config.yaml
n_head: 2
attn_scale: 0.125
lr: 0.00195
MLP neurons of a small language model. Each row is named by its layer, matrix (up: input weights) and neuron, and shows model dimensions 0-95. Each number is 128 + 32 x the weight over its row's rms, rounded and kept within 0 to 255. Numbers have three digits each.
Before each neuron's rows, "fires after" lists the tokens most often just before its 100 highest values on Wikipedia text that the model never trained on.

fires after: " S", " K", " U", " Y"
L8.up258:156129116165111120111133111092148139128100105124093133047138121146137158141133093106155153116111112167162175101086133152142105125146207122142154093119138115120101118115157111104174167167085047130098141184129120125153148062151096117193127103108132095083088074158121135113054078121117177157

fires after: " l", " m", " e", " se", " ", "l"
L7.up513:076155093110137135138108129087119099086161135167177124089127115128099041138112109160105098144158074159102115169158150132140114108089134050119139077091110135131124157080144119151139099152124138138141131128154110111189186152210124139095094130123111083091217079195193105112089160176106138169

fires after: " un", " re", " se", "f", " m"
L8.up183:125139048128162159186094139090117184127099126114133130119082077123119084159103131139071080133109107140133147151161178129139095103102154106145128097066084175102142074114092108083164116168143132101131130128099072088163133150085164111124150144119057122092142105150148104126108165130114117192

fires after: "c", "op", " p", " con", "ol"
L8.up357:108126090144158173098127150158098196078172092127089162187158134085102100092092146125178150115203104102113088124135093089128127204153120098142090177108105074167125117124174100101121102142144127123094123076114144150198087118129102153138170113115139115104173198092196090144207140143100084131

fires after: " d", "d", "ist", " D", " st", "st"
L7.up428:056113098125077138046139086108103143097050114176149171139135128050115115167092157133146111152102106158143146126091169075176110158121160166149177152158142148115157129130131065153149144124139092133136098169101109145127128199088157086098122075147111145106190140142101135183140122122150101147

fires after: "-", "q", "7", "2", "|"
L5.up570:062157075128189148124123153096095097123108170168114120153096151095137071151051107076139137129123109126097140176144115097121140136138097142151170120169100137118105157117136157103151108138132148100132152156135166116143132125093105123096165130181126141092121129120079103116146213153184095133

fires after: " T", " t", "er", "t", "et"
L8.up192:109135081126092142057107096128115143078135097094131120200078061096116079137131132062204117102115133093158128136161121129151142127154178144104115097139068153125130152100156103122127094157120109108204077174153141150202071121143109141168121097144158110085167132114145143146108189099130110175

fires after: " per", "rib", "cc", "p", " con", " cont"
L7.up540:149162118066053185181145092197116162083129142165125121165102133137136071078111144128114089164131090092087145137131146090145118154122155077114147104126090173156091110080147138107191143124121061114047156124094142105131123171099147120082150140087098114134161084157146104160160165192187139126

fires after: " m", " p", " comp", " cl", " s", "M"
L4.up314:070117132117144131158126156139075149088158112137116168109056171100186117116130155117112085145065042112094200166135107139129092164166172097158185138138107135102148174115096139055102112188144147120106138137141136129157081136114113018095173139159175148089144137119171085122140158155110130116

fires after: " per", " pr", " im", "in", " v"
L7.up551:119158058110087118118137130106141179125111125155108128169096104141137068153117123184149129143196150213108140168098202102135082139124160072117173114068143114066122132060106097163183125169151120115124117077080117133136175118155143124141122138166029109082188111101127146176188134152119121150

fires after: "em", "us", "ot", "am", " com"
L7.up636:112145129098130140093106123097094120112192124167148199191088045142123085176120164144082120185125151132100130172135132148126086135153156138110141165163125146117123210123136120189127067089110109147182072135111128196156147140100145140069118145151128161153109156130206115126127143133098131159

fires after: " the", " s", " The", " his", " New"
L8.up111:103110104123149125133173168111113113126144102166095164120141127124116100097142104127158093142152108159129151132135111160134097158129120124096123128159099080110156161063153144121151084167074085094125110141139130096112112059100109160053056104202094121132168118131145125165092191121080104122

fires after: "|", " ", "\n"
L8.up442:139165166160199140163099105141121105107102067111113137147156129144082150162094134119127084116116194121125118138141108086153141149201125106127099136104141154156083203120150139081144087160137101149165129113145186152124194097126130170083198099112139130070125048161138099159129065111102122134

fires after: " c", " p", " C"
L8.up363:150188134081099193193116107162122128053163121190138165173048167136152102077121128091109170153165102099143101097110124155118128177163116070119151167098038155133116132124051146082144129194150135178120133093116117193192133111134102121099128154132067138174145133144173098129122102200110079067

fires after: " m", " sp", "em", " per", "m", " com"
L7.up378:115165090124090131169054135134105098130161146142056168127051107134131071117135150154139140122095124169089157086140135151143069132103112091124125173165112148098099167040145111137120108128153134120145115190095084138131163156135139154102102157151057143091192052118191192146130159169128101166

fires after: " A", "ad", "d", " K", "A", " T"
L8.up382:127126155177094216107169130145147075091110078127163134100168110138128180142131152033057115132172122099159176131105136146166155128166141127143158117127155101135099159198134116113164138152076116128093136114121133176171127163116089106081122135108131154056113135149085080136122168133069121121

fires after: " cont", "oc", " Com", "m", "p", " dis"
L7.up220:141157079127146183130099091117113054062192154117132141091122074139135118071106120105111171140164122158126130128114131094148124120151125128129093153148065183148123143086140077162179085175187132115153175143151119178167108133167112067066179144122086133114197056102126089138205136169158116103

fires after: " o", " v", "eb", " P", " p", "2"
L8.up50:066149059131092127168163118072135156081102150186150169131123129101122150110066203139133072125103125188142152135105138094160143095121111140167222171116115075135135096156059094136136181165156125145121120172173119154155167149138123124112117131133142141116183115176128087140104136150170119165

fires after: "an", "iv", "u", "v", "o", "ar"
L7.up104:122146092117129085151112154083000105089097165137143117157119151130149165107119104151168111222156147077168125124117145191125193144164158135113175182134120152118191161097148089125112126136130095099162148138116165131105107116084130105150118142108123142093153132131130131161108148150091140069

fires after: "ist", " cont", " app", "st", "up"
L8.up359:107138111130074150106130061185096106123084171111128127142080145088122134111160146186127101129067073116069198056099134101177142163117136159139107165102061167177128141104112132108135151104123101131053146210102158144139137164075144102082155112095127071178197102091151160175148161186149136114

fires after: " t", " st", " f", " play"
L7.up131:108137117098123153093156105107123133124101120146075192103083104111167065060157134090121131118082064116111113114136099107157119116124157143120133086111096170106164149135185143113116121134153072094144073177154120177135118181118103123147175122170147154082126112127145151149084104127090074135

fires after: " s", " l", "l", "ch", "od", "r"
L7.up252:135190089087059142135183089158132129108185128173156138081136113149108043120174135136147124125077069123154181147142187061129131127136127103124100124159081115092110163101130143179177115137096099151120112146096110111152146119129096118124107134142127125134121127157182161173122131179098206115

fires after: " O", " U", "O", " A", "A"
L8.up557:121130051162160176110110074130128097121108098135141161140130111132107199160062125054096145145161119151116165160161146132147120103175143124127140170109098091149107171168111128062136170170190142102134126126136152122133156093139117119069080091093116132129182116156096128134134147077097126119

fires after: "\n", "-", ":", " /", "|"
L4.up419:065165136124115167093100115157103118099131166130177139141170146091125074161093182114188075161153164114103178159126139090150128126198133064170122154148054132099116182159164102140144071154128102099174113098157167148128132144144115143128163133155111109058176143106162150141182153109186085141

fires after: " ", " (", " in", " In", " per"
L7.up606:058186114102137153165134091124122158102115090218142143186101134159125133130079140140127085145152174120084135134123129069126110156165139167117165145043134068130088197101105124075160171147152125119128098050153134158162165080121158161084122187138075108116149106162112125118152183142083139149

fires after: " c", "c", " d", " s", " h", " res"
L8.up26:085150130075124138176173111132097133104149117147096141115009128139110143106136137149143102162095096108153126114102103123179165141196220146117119177080088138166122151069122122052170101109093108097114141151083114110166110132147129075175180157167162129084106113155105145123161133180154100157

fires after: "-", "m", "^", "1", "8"
L4.up547:092080155145151163093157066105133095113098166152149136155132107148102107139080131099100124180164159119124158125129127072143152121196122096135166082166072133133127189103139125129191136177184152124195012105150154156132156103101112124096130078144098111171138079152075134147165132153194106111

fires after: "\n", ")\n", " Count"
L5.up4:111113134124155097103097118109079092139127183164135207136069094112154107138118118145134106160109124109120149168125170133162109138143147116162169125141080143128172186106122166124181097172156189143114139153127179139128129129087134034047184168122115113115140120132098139138140180169154046156

fires after: " b", " B", "ar", "ur", "196"
L7.up607:141164105124074151173085129114136093121166064123184165099176069085065087145094161184158116107153096191179091153103167166151138136130130153117155126151073115135053161106132101129132109138138210158104124151073135120190140166095132153107079144100144125152119115194140147119095147097134148144

fires after: " s", " be", "-", " includ", " us", "ist"
L4.up601:078140101164081136138164073085145110147132155210127153124069138158069118110079140169119105231151151113119138091105122102128099141134122181126085100176157122085118108079087128149188161150150107116182133100096133101070203144124145104069147162178031108149137086155150218124155094145092158170

fires after: " h", " t", " H", " b", "ra", " B"
L8.up618:111139127158113132087198162130094108066111085148082180085089181060102129076127094146112128194133127109155177175124099145125124137150161066163091148096115089125196092134162159140127124140146103149165078082118130107174146124137089062138139100188164141137160104125184187116122172080096067111

fires after: "\n", ")\n", "-"
L5.up58:099157137127146132045112141054105087130093154178160160177109092128105135192114106168140142154138110110125153170167170142160127111157191093161136134065110158123122169139099117145140118145180124149159095078143122130154100149125126061079180125150080111059144108181124152134116102187115082144

fires after: "0", "1", " ", "2", "7", "4"
L4.up424:116109163150141170100138129129115111111150086124101127099114170060125118128126113105096146098088108099080147150150108085143103125121162081161117142144113094188100130180105101127206139146160130101161065101135075168169121083140111085106098069135172150127135117096129158149132119167129090139

fires after: "\n"
L5.up7:125100162154180137129129124065099100148130136148143165143054157101122097104088110136113108141109139102119156159120156090153128095174160098154108123111117152150119139092112118086161122159164178142152152116128163152164105105066142037100204144162161128080125099122067169178154241121153103161

fires after: " v", " d", "oc", " D", " V"
L7.up210:088186122094148187153138179139113135073169117096104172148075090100144139111122153098151054152145116152095152134082142151140115110102193102138159148079108178109104082080110105165138188117110125115137117104134099150122150083133140156113062096149109132102200172128071123219163164122121161073

fires after: "u", " e", " C", " E", " c", "v"
L8.up157:093140171122135152156088113144123113114138117181094171138152077164116185063093093223127089193158132146045158055098108152122150110152154161141129087184157168168150070077076127083122149149105154151140137090168160156171171166155121113115111153057121116112125114153126130163160117160163096140

fires after: ".", ":", "^", " m", "6", "7"
L7.up113:106095129170164148120118129103113146064111150141141125138134111087164071116120127095169130078208134132132108106104084111151155131159072107091140122230065074101101159115171147106157102142096125120137108145141122143140182139153083171106149100145126181114133077105197146104081197112120150169

fires after: " p", "c", " A", " c", "P", " C"
L7.up326:100177143112175147193140105155099147104197135196095168184167125104152069083136165113137112158179137084145073077133158149119107172122186114141131174163057085118095112138138139100111090113053128096076156105160152196149116097125131180057085131182122138141133128171158106132127106107150115143

fires after: "a", " S", " s", "as", "ign", "z"
L7.up10:123162079136096109152114132140057109076126141165203098105162091104161115182142181193124116130106133156166151121142139118154099158123150075150166080144158147106123133115070072123125079140118115123138151085113062171131120133116146099150107064124124133101158066170141120131116133126127172141

fires after: "ot", " G", "et", " T", "k"
L7.up320:126157108166094135095098127103102167108114072103141164110078072082110116153145062130136141138157181081183102092105069159141213193202181156128165098147122090119080166128122069090174150148122136149138121140076136096193165118129122149163128101106165135144163112138134172146149140090138071141

fires after: " S", " B", " L", "S", "k", "h"
L7.up586:129155108119093108072097146105105086117126078087142109061093143113134109109092190136163153132095127107164090187081142160134083154154134115151158051150078162140120123117092136155112116131174084166157054120123086141177155142104089143139099125157144141096145115168120158155131111112129106086

fires after: " B", " E", " O", " R", " b", " L"
L7.up246:117141122101115126114107098092119073109137109190148142152040127091160197153079188153140084143098131124133184148120159152137081079154114047125130185184088101127099161076118145161087134142135158143153055215157148149176170131129138130108154127154147100131144123154161131136090194073144085112

fires after: "m", " m", " s", "c", " M"
L4.up555:150145128147138128104118105134135135071128171119142172148125093108062113038085136130145099148126112141195158166135133112097139186131188118180158122113136098101100156130100120098173128216119110108161105136078104177169163124155116128153187119126094149114205063182159128141092156137116187141

fires after: " B", " b", "B", "-", " O"
L7.up452:111170127095085144131103106120110088102169109160183190153051095094116125149076134149102120177174147135114148096136143176130137122162160114105203140152060093092086164153114141141131149171138161143130104195162166146168170097055139121066125140089114107193202106170113131212094116084186116105

fires after: " M", " p", "m", " m", "em", " P"
L7.up95:140201061133089147159144181099119136039149115111088129144118095138165154104073141101101068235167128191106143123069136116117115119132171113142210101121084135176139101053113120089122113142127139127117094157131145160154190136153122101148113134153081114099169085111123093131116140152180089110

fires after: " S", " s", "S", " H", " h"
L7.up493:095109134111058131083174158145120098061110088118147091104129123070209068117179124102158078130096054095188163129096154102159112099181120082124088178095133166168154192112163089172141102120144092150152102123138107126155200162136106080146131122160173107108166104072124199185090181106125111129

fires after: "6", "7", "2", "}", "0", "5"
L4.up639:098134074120172116075095169053101121120142182168128130100108117065137158097116144078114099121166108139134170150139097083163122107147108138147173140200082156119147139127170107133185091127166103077146139124084125159153146116135131148099167105145117113070134155116125113079111169117168152151

fires after: " im", " v", "ed", " V", "v", " M"
L8.up415:101152075124117126145130163141099157098106124107080093199093107105153147062123127088097127156152134145048160097079148095139112150110178138144087121144112165143125135105118075112191128149102070134142113135074062145099172111120156089132124056167105163082145112105145143188178130173153080116

fires after: "-", "E", "i", "m", "W", "}"
L4.up354:107138107140111222091098098077112108134146191104130091183163058095112104082104131111088143133138099133143162122150123077157142106156133125153129161190077170083116148102197073109191083129156132087126066106102143121110115144119139087136152156111094129085113105147075174115130132172131159145

fires after: "r", " s", "m", "s", " res", "cl"
L7.up369:185150102108139148106164099136126133115167139143125188099118084105186073123198111184156127154114083143139129115127187057129166168135121120137109155109145122141098167120146142131102082136077131145132160133105118120197109142121136104132159198200107120122145136095187111156114141190100121162

fires after: " s", " t", " S", "t", " T"
L8.up581:104135065092117125147124112162124074055150140142149130107144065130141078157171128085154141135113080159161143099089099164158093108137093132108146133129163149111190208161090087141136118139096091104153098195153098159127163138139133136077120144134179156177180103087165155171122238130145133076

fires after: " ", " m", " s", " b", " c", " B"
L7.up46:147151079115104139098098122175084106092175157118130154107098135094069105094060136166120081157164109186176115159122129095130139162108134086157167145135062106054129133141150164172103063118101157140126131161149126151165167102155132172139097170112142092095178119173178090110072128138179116113

fires after: " m", " M", "iss", " l", "ass", "M"
L7.up534:124145083121089149147151168119131136072116121139162112131113127102144120119050134098104051121138148122091126129126142101133117124109130084143186120111129124147124154094157127208132104121120076120109134102068107136147146070176119142118092083160111129078240118119202100122172190158127170113

fires after: " the", " ", "In", " In"
L7.up380:100179147107177158133183129168151081111109087132083153110116084096104141095120134149185094145134159088132151102072115087105139177136096108102151131075137063200094154153088122115153106154126120162150091072150114142192173089074089211107126184154136119121122057154130103139061208131121140120

fires after: "ul", "ol", "cc", "p", "ep"
L7.up157:123171148134116124164101128226052061105120180172114164183137092116140061090099134133132099154120079139106135118125135089154134118165081116099171167101119108120139137064131103144156130130096165108114150067119147183110131151119126121091137197086144123127122073166134103156167164116151150159

fires after: "0", "4", "6", "3", "5", "1"
L5.up404:144109140064090140090102106187117103097071113161160145113159107125120149107110126088056194109016145137134119142151133128136135146109085128128136084148097089118138178194137084186166204139138115154153154122173077130176155172071124123124138003058157135139166136200126139115173170099158072114

fires after: "ap", " A", "y", "os", "A"
L8.up376:133143050167133166134124139092091135073129124088132129140112132087129123143077120102167122118185159086149119102123087128152146135184177142149143203129059120109073137098099077091177170148123139139066113067135106131144158079136121177173110094144157095113178169168133132173139173086126108153

fires after: "p", "em", " M", "v", "r"
L8.up440:131164116141079122166138117113099168090094144181115142116083108158109112099131158105153133128139152118073155122100088135149139150141118110108190174081088137094124149105184092140135138161119086126095127132112099209149136113163119123158147087186126126091178087119127145188160175183121119098

fires after: " ", "0", ";"
L5.up604:099156125082143134094097093108054131090184097146138141136114089122151153149119153083053145154134108124140122157137154120174128125129151123125164082145141144147157138149153052136152152132174129146167131117165027175169160116169149106113183127137112138124178072153147161137165141165149110158

fires after: " s", " m", " und", "ver", " J", " to"
L8.up439:106169079166140149177150130135098134118150124112127087084065161126157154099147080136093076186110131193128149153117136112136112156152188105152088079077047151136139097026133131107145131091147095152074138114060086109168140126123107095143106134131129108103131149129153135193100157184116115116

fires after: " C", " c", " K", " A", " G", " S"
L8.up112:076177111143122187099135110155135155056160080186091125118092118111095145109114126098052088142127138105170091089119095158148092172177109113102137149152066154117114118132098142123141148171088148136112092154110115169175161079176092170129100122149104119093152161155109096179118128111093062118

fires after: " ", "0", "1", "4", "5", "2"
L5.up227:085156074109077119086132119147087144121137075108160166145109127100143197149141144101128138088144100157088132150124101087220137143156197113135139096130152141150102146120109104129179164172112067111122068097139036170178148129119133150152160125142157136116148117161100116149105136105128110134

fires after: "a", "e", "1", "j", "2"
L7.up12:096098133167122115141106145093125114137105125140128196095102137081119125101154136165102146115150115122145162118106139117148188110158137134129124069097111115137129085141178127133123075130083198077118143149130119137172085073117120133175154099120172141162199087135135095147089142154143125134

fires after: " s", " h", " kn", " w"
L8.up485:086150120105113106213160123162095117098106119159177123044109138133120087122166087151123148162107092097180164105071164117202126092138141136142108152077120096089148169059041108150203126125077156099177139122155148092133151182128117107154142127193130105081145113129159151118111158128130136200

fires after: "\n", "′", "-", "3"
L5.up151:072117099102150141080103096101097144162158145130164159171119148100095074143070113165099144087106087124077137094157159102223118134130109086128153179136086155151139120097095111135152162163151163070177100127147133178148120117114114143067120163154101126060113101162124163115179135195075083168

fires after: "\n", " ", "{", "′", "-", ")\n"
L5.up26:077073090155128159047126082103106081098142143129148181173108075090141042162020146150153112115145107147126105130128180110200160107141151118130139178129123157183197153097110106157178112148140186097132084128138134153165155114116126146097150163164086123106134120146104141163150172170166109142

fires after: " B", " W", " S", " G", " R", "o"
L7.up185:119149108114120151089065143115096088071129096111128180052096118084111114095156152143171155129106113138142150106097150128174079140136144168157159077109131141168126127136085142191115124114141144164151133141076103167186193128123124146085115163095161154119201145132130148158065099132152038138

fires after: " or", "ist", " pro", " p", " pr", " d"
L8.up429:109140082116134126144119095188100120084170115200141123128062123104138088182139123145148086097111086105090127150134190131161129148118137114092146157098117110129138139032099130139135151156140142157089158106086140118168162154155133098094135142194041080020118089125138200163100162156116148106

fires after: " S", "t", "S", " s", "s"
L7.up268:112140088143169105115134144121067134087141133069170121100125093107175067146128203119143124146072117108116160151127114102155143186189152127135145153054046121154158143096144108131108132137156095134191070111149138129132100148090105113160119106134135128087155103090111167203091143138103114105

fires after: "\n", " ", "200", "198", "-"
L4.up617:136134141109156153078120114096123099133135154153147181186171087130079073173113127113135095051096130134086126134127134085194143127140068068119169137096115161157132154091162148099140137115167158118130141152128184196135128090148118152066161116149155123090135054145115134175156202174117118148

fires after: "v", "gan", " part", " v", " V"
L7.up549:073106048089100128100153113119096163166108169119045140141087156122106114089103118147123132134161150089114105155145096098133123204114180130157199159150126119112160115100126055107151152160125137090107147115101097132115111133136119124118137108167080143109200132120143143167195118141111130153

fires after: " ", " A", " a", " S", " B"
L7.up144:084165119154184216159145164162154125059129118125091131081093135125103172124135120120153130131172127101170126160146085098126137129166133164105093139171111076134098148189090159060157139149153107115056119127121097127161121052146151196081157100143129166143173162188139093147090199131137114119

fires after: " re", " con", "v", " ex", " is", " be"
L7.up404:056172148083110130115134160109138155121181191161116128148119130101131095116094154123123134129133142122162144112144077090105121161119112114125109150124103125109120129124166144153143112108116094165092144126226180163079132173085132140073113178090101125087125111110106112130124132166123092150

fires after: ".\n\n", " |\n\n", "\n\n", "=="
L4.up263:165149075160116169135126093138128106116090132173146143179133083142109085129085175135140095109104128132139123145128143120091162101173136115099133153145173156172081115113142145112099112175098099146143156114059114107168179172167117140125166082126128157100150155098143188172142112210121148122

fires after: " v", " l", " d", " w", " pr", " m"
L8.up172:138143101156092134165090108150092162094157097155138122105077082067106123123153104159128156119135141159114143140126194027133117132155115041123110179112128158140136121090136144126121133135147159171144096087100113135149186157168148074192123197146063134103148107117116148160145133099164123167

fires after: " s", "-", " |", " m", "."
L4.up218:059133126131098159167191129134142154115117126211174173092082163107146135153114138186142063202065100092130179137112160095140105152139143112160121090126168127138112137094097123107195126158098142099105160155096155120190131177137114086077110109135071112088153088098153108114172118176129168181

fires after: " ex", " Com", " dis", "==", "oc", "ap"
L8.up379:120099102083082209115153086160149144158123163093082179109181096129112130101049123120132093169124190140137101183093145089148090141115126106115143184140086173145130125088109099142187105174088100073142141140100134175088199080094135119044164155113096147116117115095125116155145074204160116109

fires after: "|", "==", "\n"
L8.up139:091151151114160184117092095132125059115123114137146172116150152134108171146052149163171070147154146123129162147140093114158119141183150040152126138142140140208083176078149147127131168141129144135180152080175201138096147098135132169091202128102114110099156104122123140126100091093122119213

fires after: " m", " d", " s", " sp"
L7.up125:112153076065125149122104156149125125099180155169163237133087085122124091156133125095111149154153122172079149112162128129126079132107145066122130100103128165103147169104158155152107132165107083096116154099150112182130194145184162128094156164171142151116198098107143143157135163160138081146

fires after: "ri", "z", "ra", "as", "us"
L7.up69:143090110152095106065127107101105172163139172123206094157117086118109104130128144137112120093111144085158126127138138149136167185171171171138143112135102112099131148110161031131147093109151143110176126135142037151113086127123113147132167092100113132126184142163160140160136098097141144139

fires after: "v", " p", "d", " P", " im", " v"
L8.up178:039115132134157184176138153102089155088135129173047157141132127130188158054104135105102112115147122085055183081137045096141139144188130138148156183149118126144100098126131080079159069141122108108106124139117109153149071101188146112141158144170163170100213128081165086193151187167152148141

fires after: " A", " O", "t", "A", "I"
L7.up0:117139099169097209217138122098146141092111118131186125156104147151133167162079124096108085161154137104168130143142156163128112093197166109131141169162074111121091107088081109094186165173155109163130132095144128165123145119159109123089120090108079137114114140133121132155132114143134072133

fires after: "uc", " S", " s", " n", " ", "am"
L7.up567:055152164115126158089148149157117157104176161140147130115144165130126161108087112126107094146132167175157181140126103124135115102187137112129128154154118142092080141134047141084134106118098075091121131086132145145107141038124138168118094078166189105134141146109174090177117130157185172135

fires after: "4", "′", "8", "6", "9", "1"
L5.up447:086118064115152165113116102106102112087123152117140169098080121084130094131094144127102110142132125081142148113147191102163132115100141068163161112150080186159132148145109106154153151144119103109165077142154126133204114117102144136105119086133147116066151122162126140123158201201152160139

fires after: " s", " und", " c", " R", " sp"
L8.up358:077156159103097145204170143136120082125171142142050165029089151143146126064165099117095120156097075131165090109162132105137162174099101106116106148149113208124110136071153115052123116134143162116129119108044126161112085099186125118134118173151078136118137135125146135183095164159124079133

fires after: " f", " b", " s", " sp", " B", " ("
L7.up32:084150082086119119133046152142118058121172112121154212065046103060161134138139135128079096151118122177144132146115125132129135148132162125126116141140098140164115154107141132128096114204158144140169147174132079192165133159148120115056105149133159111135121074101155117123122124085137069138

fires after: " l", "us", "m", " m", "am", "al"
L7.up382:101164096121097110136081144125093139085175135179160130172104142126083076118080179181111151162087152133097162118102149122175116141153087147131192141177139106109057190153118078143135048130125168146183091166078095148185107149149120107114165159115084141093172143089144116168175122122114147155

fires after: ",", " de", " C", " c", " in", "iversity"
L8.up451:079198157148133140101106081103131084095141133164161161112151120114090144065122147154100080138166108140172149128087047144140101102168118148134125108158136189129116076089038088085147136164096142136160158093134140153132146200080172159085158159101098100061122166184089117070142100141164148142

fires after: "over", "ag", " con", "et"
L7.up187:130159118098111159147118096136127166119185176112138087156103084159142105113131087107096106143072178086118182118124118090129123146168135138157158137102075138177112152133101083100160103166114100099156075130150125153160128103139075117132148159172102156139183117127148078183214119201100099130

fires after: "o", "oy", "iv", " loc", "I"
L7.up425:164106107063085159036127076139114136113123164170125092121169170162133140074163106163156136136132128118176107082163131134137173118155119124121112158209157146087158144067098115171116175121093103122150171088116114148096140061186125142148110066101126129082132110112176083174120146153110160136

fires after: " d", " v", " D", "ep", " ch", "id"
L7.up610:132181086126141101170163156119087110105143114191109183095121108106125128119132138096145083138106068128130153155155192055131167186155126084153103171094145143106132138088121136111095145139129149144129114057119083129141121148208140121154079164152128120046152065108165134161199196088079126164

fires after: "2", "4", "1", "0", "7", " /"
L5.up361:100095153123090138074099125110092126110085107154109155138109110107138108143084103112071103129089077161096142186144128099173102116123143038156186106166057152127120114154085118158148142180135131128139095119137081146205133153138154108150126078114136123098161120196118139092092183147183105126

fires after: ".", ".\n\n", " |", "-", "\n\n"
L8.up136:088181151177140218164183145119152095110171121134132156091089150162116071136091131169107072161056060113126170159126135048141122168194146139136089122077117122169115096080073154087177084129147127118147130089122167107127180173126126125103149155206097132068112113141118116180115108143139061146

fires after: " Th", "our", "her", " An", " the", " The"
L7.up410:118172101155094137145107166096120118108069069116114140081197084147116072150109129088212138159157140187123144143127123208140148152158107069133135111116133125111097212170175144135094120164091124093147090141054162112104157099136127147080102082162109150138138132096120132125133170133061146130

fires after: "\n", "-", ")\n", "}"
L4.up342:095140084118108175084086096095116111163144185123127171101117092098092075146043100161098128133103151163077160107155158116153152143132120094150155162173060159144115128114140150133128111143122173097136115111156150149125141092112164139085131168129109119103138122155082193156149190132209163163

fires after: "ra", "a", "ri", "e", "o", "z"
L7.up279:157121135166107124117094128112121064106085119148164194128138101098075120160135114134095143109157155088158101127145135133124165176143110112139123087139157115126156124167152120158146161148120149133127211100194028170126118118131168133113141066057171132107133126217104139127079153116176159139

fires after: " h", " d", " g", " H", "u", " s"
L8.up567:060178109111170135149116146120105158064159084119151160131116119137180116084109107125122107206123060107200134063097156108124114163200157138172104184107135131099135168073128107078118151171112160154114142129132074110146190127137138076160084104133126133098151127129167169201131135106140111155